{
  "num_attention_heads": 4,
  "intermediate_size": 640,
  "optimizer": "muon_variant",
  "doc_mask": true
}
MLP neurons of a small language model. Each row is named by its layer, matrix (up: input weights; down: output weights) and neuron, and shows model dimensions 32-95. Each number is 128 + 24 x the weight over its row's rms, rounded and kept within 0 to 255.
After each neuron's rows, "fires on" lists the tokens most often at its 100 highest values on Wikipedia text that the model never trained on.

L2.up177 [100 112 131 124 141 116 155 127 108 101  72 153 107 158 122 174 101 163 124 117 104 136 157  96 149  99 110 129 128 122 110 182 141 133 152  81 119 129 151 148 125  93 144 124  81 135 100 127 119 160 137 136  92 126  77 136 141 107  96 122 143 143 145  90]
L2.down177 [125 134  91 145 149 161 123 103 127 176 119 124 137 124 146  92 156 146  84 109 191 110 102 128 138 117 152 108 140 121 154 130 123  97 145 160 185 117 126 115 118 161  93  95 117 121  98 122 151 102 122 118 136 111 165 128 140  96 105 147 115 107 131 151]
fires on: "|", "-", "st"

L7.up571 [180 129 129 136 108 121 119 126 130 134 162 166 164 125 147 136 159 121 168  83 100 184 153  96 123 119 135 135 118 136 150 133 135 142 156 125  89 169 155 131 113 136 131 137 106 137 157 138 100 109 115 115 161 114 129 114 174 115 107  84 126 122 134 127]
L7.down571 [155 134 112 120 159 124 132 117 142 140 113 117  84 105 152 119  66  74 162 122 188 145  98 134 150 155 133 168 106 106 114 131 176 164 171 113 152 103 110  99 156 111 165 102 117 157 115 125 133 136 131 177 138 122 124 128 150 112 137 134 142 123 104 130]
fires on: " and", ",", ".", "uck", " but", " which"

L2.up337 [ 94 165 137  90  92 195 156  85 161 125 126 108 141  91 146 137 113 108 112 120 133 161 142 179 153 143 140 130 118 164 157 155 101 111 111 116 154 117 118 112 120 128 156 135 143  99 125 155 131 125 104 124 123 128 157 156 169 170 122 125 100 124 113  82]
L2.down337 [131 125  74 128 132 117 132 107  81 140 106 121 117 137 179 134 114 132 127  84 113 132 123 148 128 155 124 153 119 148 114 126 143 172 131  97 147 162 131 130 138 104 128 124 105  94 113  95 114 134 142 132 154 122 180 109 190 135 140 149 123 131 145 134]
fires on: ",", " by", " ex", " end", " civil", " part"

L4.up624 [108 136 136 115 137 149 140 129 146 115 111 123 135 142 145  71 139 140 111 144 130 107 162 141 134 121 101 163 158 157 137  87 128 107 117  90 138 137 122  98 173 125 143 146 124  78 168 109 126 102 116 127 115 132 145 118 139 157 142 161 133 112 166 124]
L4.down624 [156 122 107 153  73 152 168 123 120 121  82  94 111 171 122 132 146 125 113 128 144 135 112  97 122 125 129 119 147 137 129 122 144  98 130 143 133 171  98 109 128 128 110 108 102 142 145 130 118 117  75 167 101  92 159  78 128 140 103 134  96 151  92 137]
fires on: ":", " of", " the", " ", "."

L7.up66 [128 147  88 101 132  92 126 109 105  95 117 133 187 119 123  81 127 126 162 111 113 129 149 142 174 140 132 104 191 136 111 100 107  94 156 105 104 128 130 107 202  99 117 154 117 149 125 132 145 177 168 141 139  73 142 135 145 111 125 130 112 143 149 110]
L7.down66 [127 128 166  96 116 123 136  96 118 167 159 146 141 161 155  98 129 186  95 145  88 107 145 113 138 130 117 112 110 105 161  99  89 146 121 195 141 114 119 162  94 106 121 120 114 120 150 148 154 117  95  90  60 117 110 171  83 115 119 140 110 116 152 139]
fires on: "2", "9", "th", "6", "8", "-"

L7.up267 [154 110 111 129 126 134 158 126 120 108  96 163  67 151 130 127 166 136 140  92 116 137 131 104 156 131 140 112 149 129 132  86 133 145 126 120 160  98 139  80 124  98 148 122 125 132 112 140 135 159 113 146 121 138 127 127 145 131 158 107 168 130 130 129]
L7.down267 [135  69 112 140 109 130 131 117 113 120 162 124 118 161 134 119 129 156 144 133 133 146 124 126  93 144 112 132  74 159 115  53 116 126 151 127 131 150 135 149 103 128 139 143 121 134 166 126 102 110 135 126 126 122 133 159 127 121 139 123  98 144 102 109]
fires on: " de", ",", " and", "|", ".", "-"

L4.up61 [113 123 181 117  73 106  99 105 129 145 105 125 115 122 136 103 163 169 118 105 122 114 130 159 134 128 152 185 180 153 172 125 159 165 117 109 145 166 114 102 155 149 122  99  89 103 111  92 111 141 137 117 157 165 125  92 146 133 137 101 155 148 156 124]
L4.down61 [121 158 142 103 103 152  89 144  89 137 166 159 105 109 136 150 125 149 169 147 136 136 142 156 134 129 138 155  81 148 117  72 156 128 116 117 124 128 131 141 107 139 152 120 107 101 164  85 205 116 168  51 113 126 138 156 117 137 156 160 131 128 126 135]
fires on: ".", " he", " He", "-", " his", "un"

L2.up396 [134  82 119  91 120 147 149 123 126 165 124 120 119  66 127  89  86 151 142  93 131 143 111  90 123 124 107 113 142 135 165 126 154 130 109 130 111  98 115 145 131 100 157 139 127 116 108 131 125 133 148 154  77 114 117 158 173 159  73 129 103  99 123  98]
L2.down396 [118 150 135 100 123 123 111 132  58 103 156  95 163 154 144 112 132 113 126 147 115 123 117 127  78 142 130 202 151 160  94 120 134 127 145 125 146 132 151 117 147 170 116 158 156 156 129 132 113 150 123 113 120 102 139 131 105 182 111 164 115 116 136 101]
fires on: "==="

L4.up322 [143 128 118 138 157  96 152 111 119 149 105 165  94  89 124 167 117 111 100 112 154  98 137 138 140 169  69 137 134 149 132 104 132 115 131 172 114 119 125 152  80 116 112 161 138 119 145 120 118 107 119 132 147  84 176 131 190  75  94  95 166 117 115 120]
L4.down322 [126 129 126  96 124 146  95 127 136 138 110 155 155 170 143 125 155 162 141  76  93  84 128 166 124 137 154 121 143 119 116 109 147 145 128 136 153 147 109 123 126 106 113 109 159 148 132 191 127 146 118 162 119 116 110 107 161 121 106 147 130 153  45 115]
fires on: " |", ";", " of", "ing", "f"

L4.up45 [121 142 150 144 129 114 141  96 122  95  88 139 158  81 127 114 131 145 124 122 113 135 166 125 130 117 160 116 145 144 107 131 120 138 111 141 110  92 169 152  91 116 126 108  93 195 112 152 112 152 141 114 140 141 156 134 114 105 154 164 119 158 102 109]
L4.down45 [116  93 130 112 104 143 107 107 127 113 129 108 113 151 119 124 120 165 143 145 128  90 104 159  88 134 164 115 122 122 143 122 143 145  90 107 116 126 115 109 141 109 124 147 133 111  99 124  89 128 155 154 150 134 165 146 138 100 174 167 138 172 158 133]
fires on: "7", "6", "5", "9", "3"

L2.up566 [ 74 122 135 114 125 106 117 105 125 134  89 129  96 163 163 144 125 137 123 113 173 173 119 153 154 105 154 118 134 124 153 108 123 100  89 141 131 116 105 118 144  99 134 114 127  78 152 170 156 126 104 135 129 140 106 127 108 147 156 125 165  84  88 149]
L2.down566 [123 103 163  78 125 138 161  94 138  84 148 121  95 136 137 132 138  91 137 170 121 123 102 158 121  94 134 139  88 123 111 154 145 133 146  79 122 114 147 127 131 153  92 121 150 114 140 134 117 114 160 157 172 145 156  89 142 152 133 155 165 139 185 140]
fires on: "-"

L7.up318 [124 148 100 146  72 140 119 140 135 117 132 132 105 146 168 105 117 166 122 121 106 117  98 129 114 110 162 134 141 142 164 167 108 150 113 117 120 141 134 104 109 138 127 149 125  98 136 153 165 123 119 120 164 179  92 127 133  67 172 148 115 144 145 139]
L7.down318 [124 114 153 134 138 129 137 148 113 108 131 153 134 121 122 142 123  93 161  93  76 124 136 168 129  93 127 124 137 150 181 164 128 166 149 158 137 133 176 129 106 150 127 118 119 143 117  99 123 120 141 165 145 136 159 113 158 130  88 141 108 139 154 115]
fires on: " ", "-"

L7.up63 [106  95 168 133 129  97 114 121 127 134 145 102 135 121 128 135 102 152  92 111 163 160 144 109 104 113 131 125 135 127 113 115 158 102 125 138  93 154 136 134 129 101 144 151 108 120 139 169 132 142 161 157  87 150 140 118 129  99 111 146 183 169 169 144]
L7.down63 [138 129 122 141 136 167 152 132 115 112 127 130 114 156 146 105 145  96 110 164 153 120 117 155 112 106 137 179 105 188 125 131 138 112 131 111 107 153  88 119  99 142 116 189 188  84  99 151 127  96 100 117 143 141  59 109 120 145 167 100  60 122 176 132]
fires on: ",", " p", " at", " in"

L7.up636 [156 193 110 119 132 114  75 127 102 141 146 170 125  81 161 136 119 111 154  88 108 135 149 145 105 140 105 122 181 114 134  93  97  88  87 141 124 157 124 136 107 130 130 153 121 100 127 111 144 115 127 129 166 148  98 120 155 109 142 127  73 114 132  95]
L7.down636 [140  69 132 146 148 121 138 140 149 117 146  71 148 158 159 101 129 105 123 174 119 119 145 156 127 140 154  97  95 148 117  94 154 108 154 134 131 119 104 143 159  91 129 109 126 140  97 142 110 134 106 107 106  73 137 122 103 128 122 140 143 126 122 157]
fires on: ",", "-", "u", " |"

L2.up179 [160 101 138 135 113 105 116 114 123 110 104 166  96 146 133 152 155  98 139 119  81 126 132 139 146 107 132 122 134  78 129 168 124 109 109  95 146 163  98  98 165 111 160 121 145 120 113 104 153 125 173 102 142 174 136 104 161 180 188 129 110 111 127 121]
L2.down179 [120  78 133 169 108 156 175 135 123 128  94 114 105  84  91 115 109  99 165 114 115 105 101 115 158 137 139 124 138 153 137 192 130 127 114  96 158  89 159 108 105 124 126 108 138 139 146 116 102 130 162 162 118 127 112 145 149 107 125 137  95 159 144 137]
fires on: ".", " Vo"

L4.up209 [170 142 128 102  78 127 126 139 151 127  98 111 126 113 124 160  82 114 128 144 124 127 135 106 111 137 110  98 136 120 142  55 149 114 117 126 117 115 153 128 125  79 128 122  95 115 138 169 134 134 131 105 117 122 151 119 151 154 101 131 150  84 118 171]
L4.down209 [139  92 111 124 156 152 112 141 124 104 196 146  69 132 135 156 116 169 113 150 135 137 137 150 120 131 160  83 139 148 124 138 140 102 119 139 147 122 141 105 106 133 160 126 179 129 120 126 103 109  88 118 164 123 148 181 155 130 117 131 143 141 147 109]
fires on: "ing", " and", "o", "ling", "ed", "re"

L4.up306 [172 148 136 129 140  94 123 127 157  98  91 108 128 125 136 101 112 144  98 132  92 132 148 126 169 111 151  86 139 139 151 106 120 171  81 133 104 115 143 115 129  70 114 136 102 147 137 122 131 136 122 157 117  89 118 157 150 116 170 125 139  61  76 117]
L4.down306 [133  93 116 137 156 113 125 123  86  93 139 149 154 151 145 150 117 139 111 130 131 104 110 123 146 173 136 112  78 144  94 150 155 121 158  71 123 103 122 115 177 122 107 142 128 101 165 109 158  89 125 166  91  90 117 122 120 112  97 168 161 126 137 125]
fires on: "i", "o", "w", "is"

L4.up495 [119 125 119 112  95 132 110 142 110 105 130 152 138 125 138  72 145  95 114 133 146 134  94 123 127 140 136 121 158 176 148 129 131 129 144 128 136 107 151 123 100 106 105 132  76 171  97 131 138 132 132  85 133 136 107 133 156 118 142 164 153 176 154 149]
L4.down495 [107 130 171 131 129 184 146  95  96 121 138 104 125 166 121 129 116 119 124 105 138 110  43  71 137 113 138 121 127  95 155 177  90 161 133 151 134 108 101 204 130 143 152 143  81 119 135 147 151 134  87 119 128 112 123 138 126 138 103 128 101 176 146 152]
fires on: "-", "ly", " ", " |", "/"

L4.up490 [135 153 169  90 128 133 149 156 130 115 171 140 116 153 129 120 131 171 163 106 181 141 117 134 119 135 158 112 156 155 135 125 117 111 138 146 109 123 135 159 114 134 162 134 146 130  94 147 158  88 111 116 194 145 101  99 162 161 133 153 147 150 152  90]
L4.down490 [ 76  76 140 129 122 168 133 107 108 101 157 138 100 147 124 154  98 101 113 194 127 119 123 137 148 143 136 132 129 143  96 158 128 122 111 130 109 121  95 104 139 113 135 118 134 129 182  89  95 148 150 125 107 120 179  91  74 154 121 150 125 142 142 119]
fires on: "-"

L4.up630 [168  94 118 158 152 114 129 138 120  97  98 132  91  87  88  98 126 135 111 149 139 137 159  98 118 106 113 118 130 116 149  76 138 116 174 115 109 141  93 131 130 139 163 100 103 106  97 143 124 102 133 108 172 112 192 135 174 138 105 127 146 137 107 144]
L4.down630 [ 97 138 111 131 146 156 150  77 139 122 117 153 109 137 135 101 114 114 130 121 149 165 146 117 181 113 153 119 112 128 147 174 111 156 115 153 140  90  82 119 130 113 107 160 150 105 137 116 126 144  92 109 152 105 104 144 106 154 134 137 159 131 149 124]
fires on: " |", "ing", "s", " the", "ed"

L2.up462 [126 103 158 139 105 133 141 137 105 126  60 134 119 121 115 160 110 111 158 135 144  88 150 108 137 163 142 104 125 101 138 149 130  84  98  89 148 122  96 124 131 148 143 126 134 131 114 117 138 175 155 133 149 124 153 137 147  85 181 119 139  77 102 142]
L2.down462 [136 104 176 108 121 129 143 104 126 124  87  72 108 107 123 101 147 112 149 151 100 102 120 151 141 140 104 137 163 143 132 183 150 159 134 131 159 109 121 123 157 183 144 111 126 145 116 116 137 150 114 149 151 144 140 131 102 122 122 111 135 119 157 117]
fires on: ".", " George"

L7.up499 [105 157 116 150 120 105 143 103  82 127  89 133 156 107 120  87 112 117 116 145 179 161 143 137 121 113  80 124 180 110 135 156 147 107 109 129 128 145  87 184  89 115 130 108 135 113 164  93 161 119 141 120 114 167 131 115 122 111 131  86 146 147 102 100]
L7.down499 [132 131 119 116  74 139 113 105 149 137 146 170 150 172 158 126 151 139 112 105 142 141 174 144 120 155 115  93 153 147 129 136  85  98 192  98 110 121 152 114 155 139 127 132 117 113 102 113 163 145  97  94 146 144 130 133 155  69 128 157 129 143 131  89]
fires on: " ", "-", " |", "7", "6", "|"

L7.up456 [149  81 105 137 132 162 133 102  99 107  98 106 118 136 138 105 137 128 191 137 142 101 110 100 152  67  80 152 133  98 147 116 105  83  86 114 174  89 113 121 113 117 119 111 163 125 139 144 101 140 118  93 106 163 119 114  96 122 142 137 139  98 120 122]
L7.down456 [115 164 110  99 107 131 105 141 151  67 120  99 103 176 110 103 147 154 108 104 143 158 153 115 172 100 162 159 121 161 114 159 152 158 141 135 170 108 100 169 111 137 132 144 103 122 112 127 146 140  95 164  98 127  94 120 130 120 107 138 124 176  92 153]
fires on: " ", " re", " un", " of", " claimed"

L4.up435 [119  81 139 112 109 165 178 103 128 165 108 130 155 130  90 154 102 141 152 112 141 112 138 132 151 119 124 127 135 130 126  91 150 123 136 116 140 139 160 139 107  96  68 156 103 110 117  82 104 124 143 156 115 165 102  87 125 111  91 141 121 146 145 139]
L4.down435 [119 165 173 111 145  80 109 118 145  82 138 119  96 102 129 114 142 117 138 146 156 175 119 140 121 125 114 154 118 152 138 113 144 116  61 160 111  80 121 147 174 110 135 133 157 112  76 154 185 139 131 138 135 135  82 107 126 161 176 153 150  82 108 133]
fires on: "s", " con", "-", "en", " of"

L2.up501 [130 124 143  97 152  89 121 146 125 125 139 166 102 173 183 146 138 157  99 104 121 123 115 138 135 171 152 158 101 142 148 137 109 111 163 100 111 162 129 155 159 126 140 144 143 111  97 162 143 137 115 117 128 138 138 124 135 158 147 162 131 116 181 146]
L2.down501 [135 137 146 142 112 159 152 113 114 117 135 159 111 125  79 136 131  77 148 144 133 104 122 159 159 132 144 178 135 136 122 111 113 107 122 174 112 155  73 142 159 164 209 155 140 120 141 140 139 113  94 128 121 109 114 129  79 127 102 130 109 108  92  96]
fires on: " has", " which", "-", " who", " have", " made"

L4.up279 [148 159 166  91 123  90 149 121 149 123 138 132 116 170  79 118 170 181 129 137 127  73  99 120 136 133 110 118  73 120 128 127 159 108 110 100 117 128 104 126 153 119 154 149 145 133 125 141  91  98 124 157 113 122 116 140 167 116 180 126 179  92 113 125]
L4.down279 [155 133 133  93 135 122 123 113  87 139 144 121 129 115  73 110 125 145 127 119 126 111 122 119 138 111 150 105 127 109 162 105 108 109  95 103 124  95 132 113 127 143 132  98 134 121 126 105 129 122 191 162 103 132 114 109 144 119 168 132 113 103 169 118]
fires on: "6", "3", "5", "8", "7", "4"

L4.up455 [150  93 116 160 132 101 167 156 124 152 113 182 147 143 164 107 146 104 138 156  81  97 144 152 180  75  92 102 164 143 156 112 145 147 121 114 147 108 135  91 136  98  97 102 122 109  70 128 109 117 150 170 120  90  80 115 129 154 166 106 108 120 139 140]
L4.down455 [122 129 183 139 156 139 163 140 171 122 141 119 114 143 125 148 120 126 132 116  83  81 149 153 112 135 121 151 138  92 128 194 135 111 140 123 145  63 176 128 118  95 113 157 138 128 160 129 123 138 183 155 132 162 126 148 148 125 135 130 153 100 111  91]
fires on: "'", "a", "i", "o", "as", "na"

L4.up425 [128 146 117 140 128 154 136 179  97 111 137 166 102 113 143 140 104 126 113 104 156 161 104 118 133 148 109 100 153 115 129  82 115 139 126 126 126 128 126 114 122 163 139 153 125 134 124 116 121 139  99 124 147 164 136 141 102 130 109 134 107 138 143 169]
L4.down425 [157 121 120 115 154 172 132  60 164 136 141 107 133 150 135 129 135 136 123 105 129  93  93 125 130 157 138 127  80 140  87 102 118 115 150 139 131 175 142 156 112 118  98 111 193 122 117 171 143 127 121  97  82 128 106 106 182 101 120 145 120  97  94 126]
fires on: "born", "N", " University", " of", " |", " to"

L2.up59 [117 130 144 147 132 146  96 108  93 143 112  76 128 115 125  96 140 146 115  92 123 134  97 154 161 163 145 128 131 164 128 149 111 125  95 120 145 150 114 102 179  91  97 155  91 103 126 119 147 115 184 149 144 177 150 140 176 171 124 180 104  74 131 137]
L2.down59 [ 98 111 127 117 109 152 104 172 149 140 146 143 142 112 165 115 109 113  83 104 158 158 164 102 105 133 122 158 149 125 168  85 118 133 123 127 130 114 143 148 106 106 104 155  89 130  91 130  98 133 160 148 126 138  97 127 118 132 122 111 105 119 156 113]
fires on: " where", " that", " (", ".", " \""

L7.up128 [134 118 125 124  77 133 125 190 113  84 104 134 190 137 165  71 146 138 145 148 122 124  94 114 116  84 115 123  98 138 167 127 139 122 150 111 138 157  98 180 116 104 112 146 140 126  94 137 124 123 126 159 143 143  94 104 113 108 124 117 149 101 138 166]
L7.down128 [162 155 133 123 126 117 118 105 148 150 109 145 143 141 148 117 128  83 104 115 128 143 141 151 163 116  71  56 175 105 174 128  98 126 110 145 112 125 116 123 133 123 120 173 124 118 176 116 145 129 116 126 135 129 114 156 112 120 164  91 132 124 179 125]
fires on: " "

L2.up88 [ 97 126 144 123 114  99 136 122 139 141 129 129 128 118  88  67 148  63 133 119  98 161 126  99 161 119 167 134 167 155 146 122 152 123 100 106 108 140 124 102 121 142 145 153 129  99 142 106 122 125 136 134 135 108 122 108 153 152 112  93 114 150 129  98]
L2.down88 [143 138  78 121 123 143  95 163 106 126 123 119  99 133 121 130 121 152 134 104  94 160  87 133  64 104 110 136 133 164 118 148 120 117 117 132 151 113 112  98 106 118 147 149 109 109 101 133 129 130 117  80 130 181 149 156 129 136  80 143  99 162 140 126]
fires on: " ===", "===", " group", " ="

L2.up54 [135 110 112 118 104 118 199 158 112  89 117 100 125 154 103 115 132 177 149 114 136 165 130 165 172 164 113 118 124 158 137 134 171 100 183 108  53 130 115 119 118 157 154  62 150 153 125 151  96 151 120 154 129 129 103 109 136 163 165 141 137 149 128 137]
L2.down54 [161 153 115 132 109 145 111 130 110 153 167 152 103 148  98 104 133 117 117 121 120 165 105 162 123 124 136 163 148 150 125  90 152 130 130  90 134 139  92 126 118  97  45 134 140 114 130 125 140 114 126 151 137 135 169  67 123 108 121 156  92 129 121 123]
fires on: " in", " –", " on", "-"

L4.up301 [ 81 163  87 121 129 128  94 124 164  88 124  97 118 128 147 136  79 108 158 142 153 115 126 165 148 150 108 136 146 144 138 117  94 150 131 148  99 104 122 121 109 102 137  94 125  96 170 145  96 115 134  71 144 159 108 153  91 149 173 133 181 146 129 138]
L4.down301 [153 118 139 151 147 134  83 117 126 107 126 119 116 110 162 103 152 118 171 107 113 122  87 140 128 120 163 122  98 119 167 124 104 172 116 113 143 123 111 156 135  98 135 144 151 126 121 137 138 123  99 115 115 115 140 138 173 135 135 109 148 105 135 134]
fires on: " |", " "

L2.up519 [106 128 115 143 117 112 117 132 138  53 146 118 133 107 150 113 137 127 120 130 172 135 130 131 137 100 153 136 128  97 113 143 130  96 118 135 136 148 130 134 158  91 110 135  94  96 119 124 109 139 149 169 155  96  97 113 125 122 136  86 202  82 162 136]
L2.down519 [148 113 103 138 107 169 163 105 116 127 126 175 175  82 115 140 122  98  99  85 124 111 130 147 139 108 127 132 104 104 106 140 114 120 101 141 128 116 151 120 111 144 135 141 140 163 130 127  72  91  73 107 127  88 111 138 142 104 129 149  95  80 113  82]
fires on: "am", "om", "u", "eb", "im"

L7.up574 [105 102 143  90 123  80 125 136  97 109 157 150  80 143 160 111 179 133 111 121 132 127 129 109 134 136 185 103 125 114 121 134 152 147 144  84 134 112 118 133  60  97 160 128 149  99 137 123 132  97  95 154 162 123  93 157 117 114 133 152 123 153 153 144]
L7.down574 [ 97 132 107 157  69 176 171 148 151 144 119 112 134  87 166 141  62 146 142 116 126 145 152 121 109 121 122 124 174 122  88 134 140 125 125 153 124 106 126 126 129 135 101 115 119 115 145 118 126 142  92 110 146 133 147  99 109 184 116 122  83 132 105 192]
fires on: " |", ".", "-", "i"

L7.up223 [125 154 121 129 166  89  88  98 137 104 137 149 156 116 140  78  99 131 123 126 111 137 139 121 136 131 148  81 119 164 121 128 135 139  72 126 105  61 133 114 150 135 111 116 143  92  91 172  97 145 159 118 149 127 132 154 107 103 129 123 136 117 142 135]
L7.down223 [ 80 134 136 142 147 170 142 108 115 126 169 138 123 175 119 128 137 106 143  82 155 111 116 124 113 107  97 124 118 133 153 150 107 134  93 164 127 147 144 140 140  98 138 159 117 158 127 117 114 109 105 105  94 149 138 158 102  99 115 106  99 112 146 131]
fires on: "2", " second", " third", " re", " first", "th"

L7.up485 [140  88 170  95 139 126 119 167 112 139  92  95  90 125 123 101 125 134 118  91 123 144 155 134 139 147 103 143 169 137 174 131 127  93 102 135 139 138  57 178 118 129 101 151 141 109 116 113 151 190 169 133 107 147  92 115  97 109 126 137 143  98 155 132]
L7.down485 [109 131  97 131 118 168 109 137 122 117 123 156 126 108 130 149 144  82 149 130 121 122 129  82 120 138 139 154 148 138 120 148 127 143 123 101 107 124 125 151 115 128 139 133 160 124  67 115 130 148 127 127 189 135 109 117 175 116 130 116 132  84 149 165]
fires on: " in", ".", " ", " \"", " (", ","

L7.up584 [159 116 101 130 155 175 136 146 105 105 123 145 151 128 117 119  91 173 137 109 149 142 127 169 154 160 127 178 133  73 161 107 112 134 153 118 123 140  59 144 120 126 143 116 112  69 138 112 149 145 116 123 163  90  93 161 143 109 131 135  97 104 107 144]
L7.down584 [112 105 128 105 123 155  94 168 153  98  93 122 139 142  93 136 134 100 128 105 111 145 173  62 136 174 104 137 116 116 157  94 126 108  86 130 106 119 115 104 125 111 138 111 145 137 122 163 130 100  97 143  99 136 131 115  99 127 144 124 157 135 116 116]
fires on: ",", ";", " |", "-", " –"

L7.up611 [115 146 104 128  98 140 173 176 157  99 128  95 124 127 166 119 151 156 135 146 152 124 141 129 176  89 131 113  96 143 179 184  95 130 138  84 141 139  98 125 130 123 115 150 178 125 108 136 140 142 152 146 150 140 112 105 104 110 177 176 150 106 139 138]
L7.down611 [160 111 117 129 118  91 114 150 158 102 143 121 109 129 129  86  88 107  82 144 108 141 165 119 142 117  83 121 148 153 151 124 135 143 134 152 157 144 156 128 148 125 140  93 110 160 112 125 152 135 130 123 152 111 139 129 139 132 115 111 141 114 137 142]
fires on: " ", ".", "-"

L4.up316 [129 130  96 140 141  99 135 136 107 144 105 141 105 136 130  98 129 114 123  95 178  92 138 126 161  90 106 118 132 130 143 100 135 113 168 125 125 149 119 150 135  56 114 131 140  87  79 130 118 137 131 132 139 123 150 143 141 120  87 102 150 137  78  84]
L4.down316 [121 138 118 137 101 102 123  98  89 141  95 168  97  88 142 114 111 158  83  80 137 128 127 134 144 144 127 120 143 145 116 153  97 105 119 124 165 138 125 131 130 111 148  84 165 128  84 135 116 147  98 106 143 107 130 143 117 119 101 148 128  95 163 140]
fires on: " |", "|"

L4.up533 [150 126 166 139 160 107 169 115 136  83 102 122 105 130 119 142 105 110 150 129 137  99 139 162 144 123 138 128 140 164 129 138 105 141 103  77 113  97 143 152 101 138 148 102 158 132 123  87 114 120 141 197 136 144 106 115 151 124 142 177 154 122 113 134]
L4.down533 [134 117 121 144 128 106 202 156  92 103 133 122 133 137 131 137 151 123 120 146 158 133 117 194 124 124 126 101 122 110 114 158 138 129 126 120 114 121 138 133 174 132 105 127 124 131 148 110 121 108  82 126 133 115 143 108 108 158  87  83 195 144  95 117]
fires on: " dis", " sub", "cu", " used"

L4.up180 [114 126 143 147  71  81 131 107 207 162 112 133 153 103 118 133 134 124 150 105 116 101 117 113 168 138 103  97  86 126  99 141 113 134 122 126 144 128 100 162 121 145 135 118 120 166 137 147 156 143 139 136 108 160 142 117 102  80 153 149 180  89 122 102]
L4.down180 [106 105 101  92 142 138 127 104 151 146 121 118 147 155 165 116 154 185 105 102 130 132 103 124 162 148 185 140 132 115 166 149 133 140  98 136 151 138 125 132  85 122 122 115 164 133  90 135 114  83 160 109 137 144 140 139 147 130 127 114  99 126 145 125]
fires on: "7", "9", "6", "8", "ve", "2"

L2.up131 [151 116 148 145 112 105  66  90 131 126  74 102 192  83 190 137 129 135 117 108 146 126 142 102 134 125 139 119 146 123 124 146 102 134 105 184 130 121 147 132  70 170 151 117 130 113 164 108 116  94 167 121 172 103 141 142 157  76 179  97 127 115 137 122]
L2.down131 [135  94 137 152 119 105 158 136 119 140 163 148  88 150 152  90 147 118 130 152 101 138 109 100 116 148 170  94 133 170 118 112 131 116 166 120 137 112 149 137 162 133 136 130 115 133 171 157 140 103 119 110 111 113 156 110 117 125  94 143 121 103 125 157]
fires on: "===", " ===", " years", ":", " first", " =="

L7.up459 [158 122 120 120 142 114 131 108 137 151 155 158  89 140 108 106 109 138 155 170 163 145 101 154 111 126 139 132 154 133 152  94 194 140 128 127 114 148 122 101  89 127 113 121  90  71 154 124 123 101 144  84 133 124 100 129 172  74 156 149 145 132 146  96]
L7.down459 [158 157 173  96 135 100 154 160 153  89  78 133 167  92 161 140 131 143 143 107 144 130 131 108 128 140 135  95 112 125 153  18 131 102 138 165  97 110 118 147 108 122 163 102 154 139 100 122 142 183 123 101 108 133 150 107 135 145 114 118 146 120 156 130]
fires on: "-", " from", " in", " –", " of"

L4.up334 [172 120 130 123 128 102 132 123 110 122 149 134  83 153 102 171 129 126 149 200 112 123 111 137 165 138 110 129 112 110  95 120 156  89 126 143  92 150 154 132 139 105 142  93 113  99 147  90  98 156 164 129  98 164 145 124 123  79 167 117 166 104 104 161]
L4.down334 [142 119 136 145 128 137 113 117 122 141 100 124 129 146 131 121 127 124 159  80 152 120  95 116 105  87 123 161 106  87  88  73 105 123  96  94  90 107 114 100 137 131 120 164 195 149 162 106 130 160 122 101  83 136 104 138 103 104 134 143 105 135 150  98]
fires on: " La", " de", " la", " of", "-"